config.toml
n_layer = 18
n_head = 5
n_kv_head = 1
activation = "swiglu"
norm_eps = 1e-05
rope_base = 10000.0
qk_norm = false
attn_scale = 0.177
tie_embeddings = false
init = "orth"
lr_mult_o = 3.0
lr_head = 0.0156
MLP neurons of a small language model. Each row is named by its layer, matrix (gate and up: input weights) and neuron, and shows model dimensions 0-127. Each number is 128 + 32 x the weight over its row's rms, rounded and kept within 0 to 255. A neuron's up and down rows have the sign that makes its largest values positive.
After each neuron's rows, "fires on" lists the tokens most often at its 100 highest values on Wikipedia text that the model never trained on.

L9.gate341 [131 121 145 162 149 143 172 128 142 154 134 129 141 129 169 110 110 116 147 130 172 216 120 162  76  88 119 115 141 109 125  69 167 154 117  89 162 163 132 216  89 120 123 156 123 134 155  87 144 158 116 115 178  83 153 122  89 145 188 126 111  80  91 161  73  85 114 116  97  99 127  83  97 196 157 165 152  82 143 142 106 127  88 126 108 144  97 137  84 110 109  84 118 123  61 176 164  82 180 163 158 142 145  76 164 127 124 168 139 115 103 105 168 136 151 155 142 109 128  84 121 133 142 105 128  78  76 109]
L9.up341 [173 179 129 102 124  83  77 117 176 136 107 153 106 194 171  86 127 161 183 151 156 132 168 150  68  99 119 114 133 126 132 116 131  78 146 106 112 110 145  70 111 103 110 149 107 115  86  93 108 115 123 116 182 169 119 117  62 150 181 122  51  85 102 103 111  79 143 103 129 100  64  96 119 167 142 106 102 112 172  83 153  86 105 153 118 124  86 104 165 138  46 138 133  54 177  91 123 165 104  91 112 129 198 165 118 129 177 146 126 120 184 115 140  91 159 131 151 103 114 152 204 159 162 143 131 125 144 116]
fires on: " of", " to", " a", " by", ",", "s"

L3.gate154 [120 121 120 111 124 133 174 112 142 141  74 184 118  81 162 166 141 148  88 153 101 129 153 101 150 165 166 110 129 113 141 111 138 119 101 158 119 130 158 152 101 171 143 157 185 150 166 101 139  68 195 138 137 178 172 108 169 114 130 178 102 122 156 182 108 121 158 114 107 131  49 222 165  88 147 122  74 131  98 157 194 141 162 163 106 179 119  98 150 126 134 122  74 159 160  74 151 142 175 139  73 131 123 148 149 111  81  89 137 175 137 124  71 169  98 140 117 110  98 145 127 104  95 147 121 108 129 127]
L3.up154 [109 188 144 109 181 113 174  65 119 143 112 146 124 117 188 143 133  92   0 115  79 133 128 151 208 151 144 110 134 145 160 194 173 123 131 148 119 181 114 148 105 171 183 133 109  93 151  70  84 152 187  98 102 142 129 128 140 110 106 130  89 135 130 173 114 179 103  97 104 104 100 138 140 155 111 141 139 127 129 129 216 110 191 101 143 170 150 124  92 176 122 125 131 135  85 123 147  89 144 137 125 106  81 101 222 127 108 161 190 129 177 138  89 168 102 125 103 124  92  88 129 151 131 120 145  93 128 172]
fires on: ".", "s", "yr", "man", " York"

L15.gate444 [230  87 139 115  83  84  89 111  87  95 156 112 132  58 118 150 138  82 135 156 123  64 104 100 119 136  86  90 149  68 113 162  89  79 122 149 127 171 114 163 136 150 133 155 113 116 117 153 129 169  96  96 144 139 133 161 132 130 142 173  86 138  95 127 237 169 107 146 160 104  93 144 129 140  95  87 186 141 167  67  82 136 118 160 158  67 156 107 110  83  94  93 139 135 179 139 139 136 166 137 149 111 103 149 131 105 159 110 113 133 166 142 129 119 121 134 113 132  82 148 107 116 117 133 132  91  91  92]
L15.up444 [170 102 103 111 159 104 120 126 102 131 152 125 120 129 172 107 114 141 128 160 120 127  88 173 148 119 105  38 111 134 118  81 173  77 126 103  87  92  94 132 190 144 155  55 124 115 137 184 124 147 147  74 155 132  93 107  84 128 146  70 109 128  70 112 157 161  92 181 175 168 169 127 144 153 113 184 131 133  93  78 189 112 139 122  80 140 151 125 107  93 121  91 141 109 155 158 148 183 149 143  94 169 115 152 100 165 153  79 154 171 110  75 112 182 151 139 101 122  37  88 155  90  84 104  89 144 158  85]
fires on: " \"", "s", " part", " '", " ‘", " number"

L9.gate5 [138  79 110 100 134 114 146 101 171 123  94 118 135 125 153 132 129  85 115  79 107  70  21 123 166 129 188 154 128 131 110 105 155 106 166 105 113 158 117 155 106  90 111  89 176 211 121 129  69 142 100 227 111 174 125  75 103 116 152 146 158 139 116 100 119 137 140 110  92  58 162 136 135 136  82 194 112 172  59 139 191 111 169 131 135 120 123 108 173  99 162 135  99 106 139 161 185 139 159 150 103 164 144 129 196  95  83 122 165 123 141 137 120 121  96 101 112 128 108 124 159 109 111 140 105 140 105 157]
L9.up5 [112  79 128 165 169 128 154 132 181 159 116 155 179 118 110 142 136 148  90 111  88 130  92 184  90 124  42 100 146 118 121 137  59 100 120 126 120  76  37 150  73 140  82 102 101  77 145 101 161 121 108 156  80 193 125 187 168 138  99 140 164 117 183 216 126 176 106  79 184 180  85 122 128 106 111  54 117 112 141 104 102 140 123  78 120 158 129 130 141 149 138 163 126  92 209 149 129 138 132 107  56 132 143  87 125 134 225 138 135 134 112 127 151 130  96  95 102 120 155 113 123 103 114  94 179 133  92 152]
fires on: " |", ";", "'", "Career", " /"

L5.gate116 [125  64 111 168 141 120 162 103 129 132 122  77 176  74  69 141 131 152 126 159 106  93 128 123 187 193 115 101 122 177  88 164 113 104 119 145 135 137  78 144 154 172 119 125 144 117 124 118 154 149 151  79 142 136 127 109 132 143 104  87 155 106 157 107 155 159 142 100 135  84 143 101 143 149  86 103 174 180 139 151 119 149 147 124 123  83 154  74 211 137 114 112 166 122 170 171 105 105 133  39 116 153  94 154 113 114 129  82 105  87 114  88 178  63 120 107 147  71 168 116 125 109 119  47 121 156 119 152]
L5.up116 [211 149 131 120 120  81 154 141 131 152 138 151  71 121 147 149 137  76 158  99 130 137 127 128 175  88 150 123 131 165  79 100 132 140 113 146 130  54 136 120 141 172  73 107 167 160 171 101  97 177 163 133 129 100  98 131 152 104 222 114  93 146 112  73 131  99 105 119 103 164 107  85 126 112 197  96  86 155 102  82 196 126 127 109  92 139 192 150 134 124  94 143 123 132  87  91 110 121 138  67 104 160 156 142 160  72  87 139 108 140 101 149 112  82 160 127 119 118  69 141 125 129  97  91 111  69 148 133]
fires on: ":", " of", " both", " office", " other", " between"

L12.gate19 [189 121  89 183 163  82  99  97 168  84  76 118 148 109 122 118 134 119  99 115  99  71 155 123 105 129  80  58 108 142 159 116 162 122 124  78 130  89 139 133 189 122 113 152  91  98  91 152 129 116  88  93 131  84 147 127 141 107 107 163 113 103 181 124 155 136  87 146 130  77 160 126 111 148 140 143 163 216 151 138 125 141 101 127 139 116 142 106  22 154 111 168 121 105 106 106 138 104 120  82  78 131 133  70 108 214 108 119 135  58  86 117 131 128  99 118 119 141 146 110  97 134 114 134  88 142 137  91]
L12.up19 [109 145 131 213 135 115 120 142 102  79  82 149 125 189 137  71 145 156 145 110 147 130 127 129  90 169  97 138 154  85 100 111 185  90 120  87 158 129  96 150 154  80  69 163  89 109 134  88 135  92  67 133 155 153  97 110  81 114 142 111 103 112 140 108 122 171 159 164 172 135 107 176 159 168 157 154 119 141 204 170 124 133 111 135  96 115 162  79  66 173  98 171 140 152  74 137  68 184 120 106 123 106 130 125 159 116 183 166 121 122  94 111  96 114 107 136 135 115 141 170 102 149 152  82  96 118  90  90]
fires on: " a", "s", "d", "al", "ive", "ed"

L8.gate329 [ 80 129 149 128 132 131 171 162 142 116 173 103 120 110 105 155 112 110 147 102 104 161 109 150 147 100  51 186 171  95  53 106 161 141  68 146 124 100  88 144 138 200 129 136 156 131 129  60 114 120 181 178 136  98 159 143 131 102  90 140 153 108 128 138 126 113 114 102 136 126 155 138 160 130 116  59  91 172  67 169 105  96 104 121 127  88  28 139 164 143 165  94 159 100  86  99 110  83 135 146 192 121 111  99 144  99 167 139 153  96 151 113  91 134 113 166 200 117 191  77 112 172 142 107 140 164 129 168]
L8.up329 [123 191 138 154 161 126 180 130 133 122 108  79 122 119 117  83 154 120 164 115 132 100 176 115 133 131 105 153  58 118 119 157 109 122 182 130  88  83 112 122  70 207 117 121 102 175  65 149 105 115 137 155 106 103 138 156  92 154  89  78 152 112 103 116 139  61 198  97  88 207 109 111  86  73  92  89 164 108  66 136 105 102 164 121 121  96 125 125 138 143  80  74 141  90 116 135 100  96 121 153 124 131 120  81 158  67 146 141 138  96 169 216 136 128 113 174 172  98 104 119 119 130 163  78 130 119 131 128]
fires on: " In", "In", "\n", "ik"

L15.gate356 [123 129 172 139 109 116 183 160 133 143  93  90 137 138 124 166 101 120 111 137 118 113 136 166 114 142 135 109 125  90 130 133 114 139 150 164 164 135 163 106 188 115 111 131  94 130 117 126 110 233  87  75 190 177 105 120 131 165 174 106 183 115 130 102  95 145 165 149  39  77  75 133 138 127 107  83 186 138 143 142 150  53 135 191 154  97 145 151  73 128 180 155  76  87 127  85 150  75  93 114 114 132  97 154 145 115 180  65 132 144 151  63 130  86 109 113 163 100 148 105 124  68 157 165 111 131 138 156]
L15.up356 [142  78 128 153 161 153  90  93 224 125 158 159  88 114 165 194  87  97 159 164 155 131 165 106 105 116 111 181 133  92 121 162 135 136 167 170  71 151 138 119 114  85 134 152 150  96 139 133 145 127 184 107 121 159 129  85  78 153 112  94 128 131 184 143 133 161 168 144 116 125 136 163 103 112 140 134 122 142 121 144  96 130 151 129 169 146 150 133  93 176 125  39 165 177 124  82 122 119 110 144  59 110 123 116 125 110 163 125 136 123 125 128 143  81 183 104  87 171  70  76 113 150 167  69 137 190 109  83]
fires on: " to", " and"

L9.gate265 [154 100 125 127 139 130  92 132 107 130 131 151 105 181 162 154 124  86 145  70 117 117  49  62 110 139  83 116 114  49 102 119 112 143 186 187 161 101  68 155 128  56 148 146 199 106 123 148 124 103 105 130 129 100 166 118 170 149  90 115 150  83 142 163 122 127 137 143 174 119 180 112 161 119 151 143 136  92 155 162 105 134 159 135  69 169 149 148 106 145 130  85 131  67 124 109  84 101 106 122 127 136  75 129 154 128 131 162 177 105 151 174 113 160 157 175  63 179 119 126 139 110 133 112 142 139 141  71]
L9.up265 [ 79 101 116  76 124 131 117 121  84  89 159 149 141  91 167 136 104 117 130 101 145 129 134 125 136 184 136 110 172 129 110  85 104 132 154 176  66 155  84 188  66 112 133 148 144 106 109 112 158 103 170 130 153  96 150 113 111 154 156 144 148  88 150 127 110 177 140 178 127  76  97 161 148 110 144 106 110  69  80 134  55 131 188 123 171  96 108  77 163  82 106 128 162 120 149 106  97  60 129 136 126 130 118 111 161 179 132 163 151 110  72 106 136 139 136 124 125 135  53 231 139 162 118 130 128 133 157  59]
fires on: "s", "\n", "ns", "/", ":"

L7.gate435 [ 92 120 106 138 164 127 171 170 171 142  86 117 229  64 156 139 120 170 126 128 152 162  93 124 128 104 123  42 164 124 105 153 176 134  73 143 148 136 144 147 137 212 131 114 107 115 148 115  79 200 162 114 156 115 148 175 119 149 164 148  77 195 126 116 105  75 109 125 126 161 109 180 151 166 141 125 192  93  92 157 113 114 107 144 178  91 115 131 119 153  38 115  78 120  91  82 108 107  93 121 129 146 157 125 126 143 146 120 149 124 148 123 175 155 144 132 158 130 188 115 133 156 140 190 158 138 118 111]
L7.up435 [141 135 109 134 146 123  87 131 100 180 126 106 111 144 136  94 124 159 118 145 190  98 125 136 109 123 146 168 140  99 135  88  75  55 176  85  96 129 146  96 194  82 115 120 123 191  69  91 129 102 189  70 145 113 134  92 142 106  92 131 156  63 108 114 122 129 185  95 124 171 190  85 126 109  90  82 171 178 114 140  91 125 113 152 188 124 126 147 111 127 102  81 173 111 115 115 142  98  91  77 130 100  95 121 184  82 130 154 126 128 142 162 122 103 212 154 131 154 119 137 188 163 193  78 113 161  85 118]
fires on: " to", "\n", "/"

L13.gate242 [146  95 106  73 118 192 125 137 131 126 114 119 157 195 128 127 118 108 110 132 103 124 194 112  74 123 107 142  96 137 116 122 131 149 136  68  99  89 102 140 121  99 112  89 172 110 173 111  89 119 113 152 179 184 119 109 115 136 201 139 175 149 125 169 210 136 148 101 100 129 200 153 137 191 135 154 184 151 112 115 128  58 125 185 161  96 191  89 134 128 144 145 169  54  87 148 157 159 173  81 139 109 171 136 135 154 148 184 150 139 137 124 102  91 149 113 121  82 148 141 110  69  97 127 105 155 156 167]
L13.up242 [186  95 129 119 151 126 162 109 156 110  97 130 139 171 122 138 134 115  98 120 117 193 116  72  70 118 130  92  91 175  86 139  87 138 145  83 150 125 115 138 186 180 114 139 168 125 164  78  88  78 161  82 119 128 121 147 150 129 166 137 163 107 182 137 137 152 173 135 172 131 158 131 124 156 119 151 184 136 130  85  96  91  52 146 184 132 121 158 142 125 146 104 146  83 108 164 129 175 106 121 115 114 104 111 174 124 178  96 142 146  96 146  80 105  81 149  57 112 155 168 135  74  88 154 131 139  69 167]
fires on: " and", ",", " |", ";"

L6.gate263 [158 132  75  84 169 129 155 129  93 126 120  57 110 162  99  98 175 130 159  70 177 119  95 193 141  94  62  64 142  88  78 117 141 114 114 136  95 137  92 129 137 140 143 103 148  72 146 127 163 139 128  89 160 114  69 135 140 170 158 100 115 131  74  77 139 133 173 167 116  77 139 128 151 167 159 145 141 156 118 144  40 118 154 149 111 143 110  96 152 104  95 144  88 119 142 142 125 188 129 101  77 126 146 107  87 161 105 145 150 194 116 154 109  96 152  59 140 135 175 153 132 122 198 115  93 147 134 128]
L6.up263 [152 100 147 161 129 127 143 142  86 125 144 161 112 147 172 105 107  82 177 142  98 139 129 125 137  91 136 100  58 163  72 107 180 131 107 205 165 108  90  77 156 101 112 128 109 106 137  88 128 122 113 162 136 103  62 116 112  97 142 120 129 181 156 150 195 118 171 112 150  79 139 124 145 100 117  83  89 154 164 155 124 145  85 127  55 179 116 123 157  63  80 130 168  86 154 154 108 130 166  88  80 110 123  79 141 108 109 158 154 128  83  75 122 106 135 119 100 183 153 149 103 121 120 143 105 122 123  76]
fires on: ".", " of", " I", ":"

L11.gate211 [123 176 168 153 130 122  97 115 110 105 172 144  96 156 154 118 165 143  87 123 104 126 127 125 128 125 185  89 114  96 113 114  88  69 130 116 126 139 144 124 137 146  79  83  97 107 132 137 111 121 147 133 134 101 154 142  84 134 146 116 140 172 152  69 167  95 124  70 154  80 171 116 186 138 113 137 151 137  91 152 141  94 144 160  68 127  89 126 143 133  69 144  93 104 162 172 175 100 117 141 117 105 123  41 139  95 235 137 148 130 128 193 116 135  82 125 131 167 107 191  93 156 216 117  71 154 149  99]
L11.up211 [133 174 150 122 118 108 127 107  99 141 155 148  81 127 148 190 154 154 131  91  41 144 141 134 115 108 135  92  99  83  98  90 113  93 132  87 143 114 148  99 123 135  73  63 121 135 131 173 151 112 169 153 164 109 160 171 110 120 135 105 154 123  98  81 142 108 141  83 163  36 170 130 175 161 101 103 146 163 117 156 135  60 134 146  71  87  88 118 148 155  92 100 110 115 173 130 153 101  99 153 132 100 134  71 130  99 220 185 162 148 129 177  75 124  95 125 162 180 110 133 149 174 156  68  82 131 146 101]
fires on: "==", "\n", " =="

L11.gate177 [151 109 111 119 126 111 108  96  91 138  88 119 115 133 150 170 125 141  98 122 123 147 139 124  83 105 146  94 100 117 116 154 179 156 144  84 157  99  90  77 172 128 133  90 129 100 153 123  77  80 129 127 140  50 164 166 121  81 149 210 195 174 101 114 200 122 140 115 115  93 133 176 124 123 161 188  87 107  88  95 140 138 148 122 104 150 113  98 154 164 140 124 100 138  87 137 102 138 115 139 166 157 160 120 154 121 136 165 211 136  76  93 211 100 133 169 118  93 122 172 183 147 160 149 112  91 123 128]
L11.up177 [138 172 154 103 120 115  56 100 106 137 127 193 153 188 167  98  83 115 109 114 143  75 107  86 106 103 119  76 125 121 148  79 106  86 143 110 142 133 130 107 179 106  65 183 127 142 123 139  97  93 135 184 174 109 185 187 123 111 115 163 133  93 142 111 146  93 153  94 188 115 164 154 136 156 120 154 150  66 117  87 100 127 121  65 105 131 103 101 139 122 128 116 125 148 113 139 126 105 124 126 154 101 110 138  96 167 113 112 162 166 170 174 124 172 184 160 122  99 108 123 212 191 133  63 105 144  71 105]
fires on: "\n", "==", " |", " =="

L7.gate126 [131 102 143 185 106 104  60 102 171  94 216  96 122 142 137 147 139 119 119 132 117 137 115  60 165 137 171 167 121 165  91 131 100 129  79 131 111 122 132 119 163 150 138  76 120 177 156 127 107  87 136 152 205 146  93  96 173  97 187 109 126 111 153 150 135  99 156 161 137 137  73 150 103  87  58 155 131 106 122  89 143  89 128 151  98 128 163  79 163 121 195 129 118 188 123 139 168 146  66 173 141 126 157 120 134 141 155 202 105  92  89  62 147 136 151 139 114 164 149 178 169  79 139 128 113 161 105 117]
L7.up126 [103 128  83 112 171 139 107  88 102 140 141 127 134  87  90 114 145 155 115 151  76 128  60  93 159  70 128 119  82 184 112 127 145 115 143 169 117 142 181 111 161  88 181 119  98  89 167 105  78  80 125  77 146 170 115 107  98  63 165 140 233 134 162 114 131 167 137  91 192 105 122 148 139  91 128 129 117 126  86  80 118  90  73  97 120 146 122 131 164 120 139 148 112 140 158 180 116 116 121 146 184 121 143 101 120 102 138 179 106 111 170 122 107 139 142 199 114  79  90 164 153  96 103 125 103 148 176 158]
fires on: " |", ";"

L13.gate150 [115 139 120 137 147 123 134 151 143  68 145 177 111  99 161 140 139 151 209 127 197  93 163 109 133  55 128 136  83  57 190 117 134 149 135 129  72 129  77 155 149  89 131 116 126 130 109 150  96 167 144  93 128  97 160 179 117 109  75  87 179 126 151 140  96 132 131 105 126  89 109 127 140 125 116 123 148 117  83 179 167 111 120  69 122  96 148 108 108  94 126 183 142 125 117 116 127  65 173  78  57  93 130 114 125  83 155 167 158 167 116 132  63 147  56 132  91 113 143 177 107 117 198  82 120 170 146 125]
L13.up150 [157 149 114 127 125 171 175 155 167 150 110  79 149 110 146 135 148 131 133 164 163 133  66 140  68 111 144  92 133 110 140 145 130 128 147  66 109 182 130 123 108  98 153 140 144 137 150 148 173 103 126 180 113 102 166 128 189 144 147 144 128 161  69 131 111 121 131 105 129 157 140 150 138 149 178 118 153 158 143 112 138 177 110  72  81  70 136 168  93 130  96 154 135 159 152 133 111 148  40 133 110 203  64 171 139 127  82 161  82 196  91 131 113 195  73 166 121 120 162 133 151 119 109  96  68 143 123 131]
fires on: " ", " and"

L6.gate55 [ 64 206 113 148 151 195 125 124 157 149  77 104 115 101 184 133 148  89 127 164 130 168 128  86 127 102 137  52  99 113 129 194 125 163  60 153 125 118 126 199  91 175 163 168 143  80 118 147  84  89 153  76 158  92 144  90 121 184 165 135 125 155 147 141 167 102 139 115 148 130 124 176 159 158  96  87 190 107 140 133  85 139 186  97 146 114 130 137 130 174  82 106 154 138 125  83 160 135 156  59  72 173  89  88 116 158 155 130 174 167 154 147  88 150 126 170  88 127 159 120 124  97 105 109 188 118 148 138]
L6.up55 [169 119  85 139 115 142 155 142 148 185 155 127  68 113  69 111 164  89  95 134 162 115 103 114 124  98 173 175 174 123 154 136  94 166 159 194  86 134 204 150 100 111 150 101 163 105 111 131 120  47 140 148 137  88 111 203 150  90 113 178 148 109 120 152 116 109 169 144  81  82 189 117 141 137 138 128 134 128 122 125 132 141 106 149 123 178 176 145 104 114 119 214 119 145 135  96 161 156 144 106 203 105 153 184 153  85  92 116 132 162 159 131 128 129 150  99 167 110 172  94 126 129 104  57 130 149  61 131]
fires on: "\n", " to", " |"

L7.gate196 [ 66  76 108 155 148  91 144 110  88 154 174  92 153 114 114 185  93 123 195 165 164 153 115 133 143 127 145 140 132 140 116 190  92  93 107 175 132 171 138 155 122 151 109  48 154 107 128 107 152 152 122 154  79 143 171  40 113  90 117 105  61 131 155 116 186 105 102 124 160 187  80 157 115 107 123 165 122 141  92 128 140 165 155 119 126 136 146 119 146 128 155 154 122 137 143 120  88  96  87 133 166 102 156 146  88 114 159  98 121 158 109 159 122 103 107 141  59 189  59 212 118  99 167 105  85 145 153 102]
L7.up196 [144 105 129 109 146 116 106 112  80 166 103 152 128  70 105 133 125 115 139 124 123 137 117 150 158  83 125 142 169 100 108 171  87 160 163 151 159 142 131 173 104  91 150  38 160 110 140 114 130 139 155 160 136 153 138 127  81  47 157 122 207 112 124 132 146 169 104  98 134 149  95 112 139  90 150 136 104 127  86 142 142 151 149 181  15  86 155 119 206 165 159 140 156 118 110 108 147  84 136 102 193 152  78  71 121 160 139 122 176 135 145 147  98 132  99 127  67 162 154 106  82 135 149 127  80 114 152  73]
fires on: " |", " of", ":", "-"

L13.gate427 [151 101 110 147 139 110 140  96 153  69 129 186  88 132 150 141  86 129  71  89 116  47 100  80 150 141 125 112  92 116 129 167 152 107 146 126 173 185 103 182 110 109 105  99  84 107 169 114 122 164 155 124 152 183  86 179 145  81 127 124 118 112  97 143 183 131  99 129 161 182  92 176 129 188  73  88 136 126 133  66 122  94 113 164 116 160 138 155 108 135 190 140 106 126 105 120 164 171 153 167 126  96 144  79 188 107 110  87 159 155 176  88  85 112  79 185 124 157 113 114 148  77  98 127 118 123 142 165]
L13.up427 [103 168 104 150  93 123  49 158 142  44 112 105 162 161 155 130  89 123 124 125 147 173 102  95 119 109 171 104 124  90 138 100 138  87 108 108 168 144 156 109 124  94 140 125 136 148 139 167 164 154 115 118 149 120 123 147 147 118 166 162  77 150 152 177 111  83 119 135  96 154 150  84  87  94 167 187 186 152  62 117 122 122 112 147 148 118 179 185  93 156 109 158  81 128 129 154 152 152 127 134  85 138 170 179 128 130 151 108 137 108 144 151  86 124 175  83 119 107  93 137 189 153 121  89  99 104 204 119]
fires on: ",", " number", " 6,", " favor", " part"

L11.gate276 [146   0 117  96  96 162 132 116 132  73 126 120 111 154 120 139 130 179 162 130 112 131 102 109 184 121 159  97 167 150 133 125 147 167 103 128 141 152 148 110 105 153 121 124 158 133  77 147  97 120  68 176 197 125 134 103 114  47 186 113 153 171 166 157 128 102 151 161  61 113 152 161  81 133 134 141 116 154 108 116 105 122 169 126 159 133 167 176 151 233 179 180 159  77 142 100  63 131 113 110 142 158 126 146 148  73 128 113 149 144  94 123 110 129 133  87 150 161 129 119 164 163 171 126 100 127 145 134]
L11.up276 [144 152 125 105 160  88  81 142 128  95 135 148  94  89 136 139 104 162 157 164  53 132 129 105 126 136 104 142 132 134 160 145  81 147 145  84  95  90 149 138 107  86 128  71 136  83 167 133 159  90  63  46 117 119 139  95  66  74 144 116 146 143  88 161 105 101 174 114 198 118  85 149 121 170 146 124 149 133 104 106 191  64 106 147 127 139 120 145 180 158 116 108 107  95 198 136 127 151  87  85 123 147 147 113 152 103 141  98 107  94 134  89 117 103  96 115  52 174 130 128 170 157 173  65 128 127 154 181]
fires on: " |", "/", "b", "s", "ti"

L6.gate294 [162 129  86 131 116  84 164  95 216 154 153 105 101 140 128 135 142  87 123 230 188 183  99 136 124 137 114 113  86 121 151 151 110  77 108 103 121 135 195 149 190 161 110 148  95 128 113  78 119 109 101  86 116 175 112 168 182  85 125  95 147 100 162 105 169  98 146 175 131 116  96 107 148 163 136 158 106 184 110  98 120  88 103 177 141 126 126 159 138  92 138 177  95 124 126 142  86 130 157 134 148 130 123  82 112 154 118 138 113  47 161 155 138 128 114 134  81 155 179 168  97 190 162 107  69 121 157 115]
L6.up294 [162 111  95 115 117  58 135 115 123  69 105 174 124 116 118 155 182  65 146 109 190 171 164 152  95 145  98  90 112 128 130 217 117 108 156  65 197 173 193 150 144  73 125 142 141 115  91  83  76 120  67 118 133 157 164 160 131 136 100  95 104 181 147  97 169  85 181 183 138 139 141  78 159 119 126 167 119  58 136 119 145 134 167 165 145 157 126 142 149 117  93 158 142 161 150 137  76 110 118 127 101 112 106  85 116 157 145 168  83 119 140 147  81 129 112 176 157 118 157 111 122 176 128 107 148  80  99 143]
fires on: "'", "d", "ed", "\"", " there", "u"

L9.gate435 [154 146 127  97 117  93 135 149 121  85  77 137 116 129 140 137 119 170  42  75 116  30 177  68 145 116 148  65  86  81 100 113  85  72  58 151 127 151 101 147 137 109 169  82 136 125 172 176 136 114 123  58 169 143 140  96 191 156 108 141 158 126 157 117 158 153 116 212 123 100 101 180 124 131 116 152 139 132 112 124 126 105 174 107 116 141 133 123  95 126  74 123  79 171  95 120 170 123  90 143  79  99 156  73 156 128 118 121 103 129 127 105 146 160  67 108 100 106 135 108 144 110  97 128 146 105 121 164]
L9.up435 [ 71 102 212 130  54 109 135  74 107  47  87 122  80 105 127 175 170 143 112  85  83 102 171  88 116 112 165 137 117 182 143 187 118 112 118 161 136 170  93 124 116 136 131 122 110 104 141 135 135 131 138  90 115 151 133  89 157 155 127 115 130 119  71 123 101 160 126 160  97 101 150 120  95 142 155 143 101 129 129  38 158 121 148  96  89 131 150 161 162  92  99 132 142 126  96  86 188 129  97 133 144 101 163 110 169 123 147 147 145 105  91 124  87 175 121 128 125 214 120 139 165  95 146 187 122 157 113 213]
fires on: ".", " York", " (0)", " de"

L3.gate95 [133 116  72 180 129  93 106 118 115 124 156 140  54 149 164 178 108 106 117 157 138 103  74  62 124 106 141  98 140 110 127  61 120 173 172 125 146 103  79 121 166 176 158 106 138 150 136 151 126 116 151 112 135 141 116 124 110 167 209 127 123  96 120 105 134 123  98  91 191 155  74 143  87  92 105  85 100 107  77 147 123 123 166 112  81 160  72 122 127 132 133 127 133 184 126 165 160 183 160 125  79 144 122 147  99 118 193 148 172  93 164 170  40 178 170 152 131 114 166 127 129 163 119 202 145  91 124 138]
L3.up95 [110 129 112 112 140 155 147 177  64 144 168  86 120 179 162 128 132 180 103 115 163  98 108 152 104  95 107 151  75 156 147  60 180 127 115  89  96 138  83  73 135  74 135  69 106 152 125  91 109  86 174 153 118 172 108 131 167  99 133 182 144  73  95 117 134 159 136 133 147 145 138 109 117 164  90 144 115  97  81 118 142  95 136 149 111 157 132 127  97 101 120 152 120 132  89 150 124  83 117  50 168 117 178  81 141 113 116 159 156 133 156 178  68 186 114 152  82 112  85 149 161 133 126 195 130  68 114  92]
fires on: " have", " |", " having", " had", " has", " being"

L7.gate140 [ 75 166  90  89 152 173 133 104 125 100 153 115 139 145 199  95 122  76 109  76 118 132  84  92 101 128 128 113 206  68 116 111 164 142 130  99  94 201 118 174  57 129 140 127  86 151 167  74 109  91 129 161  96 159 124 128 133 137 142 101 100 147 106 142 140 149 170 148 147 111 107 110 159 113 129 172 142 147 151 189 121 136 154 154 164 151  91  95 142  87 103  79 173 144 105 127  92 151 115 135 107 138  70 159 146 145 121 158 177  48 136  89 121  82 171 109 105 136 121 139 130 107  86 101  87 164 111 119]
L7.up140 [122 167 130  35 117 143 125 145 109 152 130  65 191  75 188 134  93 148 183 125 113 133 125 179 140 151 119 110 136 168 107  73 153 165 112 127 115 142  86 102 103 125 132 175 129 111 130 125  68 145 125  94 136 141  85 139 124 162 108 119  87  84 153 121 135 129 154 161  83  87  81 154 170  83  99 124 125 100 110 123 112  96 100 100  88 114  83 119 150  74 136 156 153 100 146 143  70  68 147 125 130 158 107 155 139 151 107  97 138 174 105  92 114 124 144 139  81 177 139 197 145  58 107 106 172 135  85 170]
fires on: " I", ":", "\n", " [", "I"

L11.gate51 [129 102 157  97 162 165  88 194 113 157 116  97 134 112  69  77 113 121  99  53 133 106 170 113 124 124 170  83  56  97 124  86 103 172 134 101 165 152 113 128  96  78  84  57 158  97 163 141 153 153 154 138 135 148 122  92 144 148 135 120 152 118 122 144 191 129 105 122 137 158 124 124 172 161 114  90  95 129 145 174 129 171 137 141 132  91 102 122 158 154 152  67 102 117 149 164  93 124 122 130  80  40 134 148 169  78 195 144  94 165 134 117 137 131 117  80  92 131  67 183 121  88 168 119 117 142 136 107]
L11.up51 [117 111 180 156  65 140 131 114 137 164 123 132 118 154  96 165 105 131 112 109  76 170  93  94 117 127 169 119 110 117 152 150  95 146 133 108 118 121 125 121 135  34  95  79  72  94 107 115 170 110  72 144 139  84 179  72 108 121 193 119 150 105  98 154 106 103 133 128 136  86  87 118 110 180 133 132  76 164 116 116 159  97 136 108  97  65  93 136 148 145 136 111 128 121  84 139  98 132 178  70 146 133 117  82  88 144 206 170 129 114  75 120 108 136 142 115 167 136  98 167  97 116  93 138 109 138 142 100]
fires on: "==", " ==", "\n"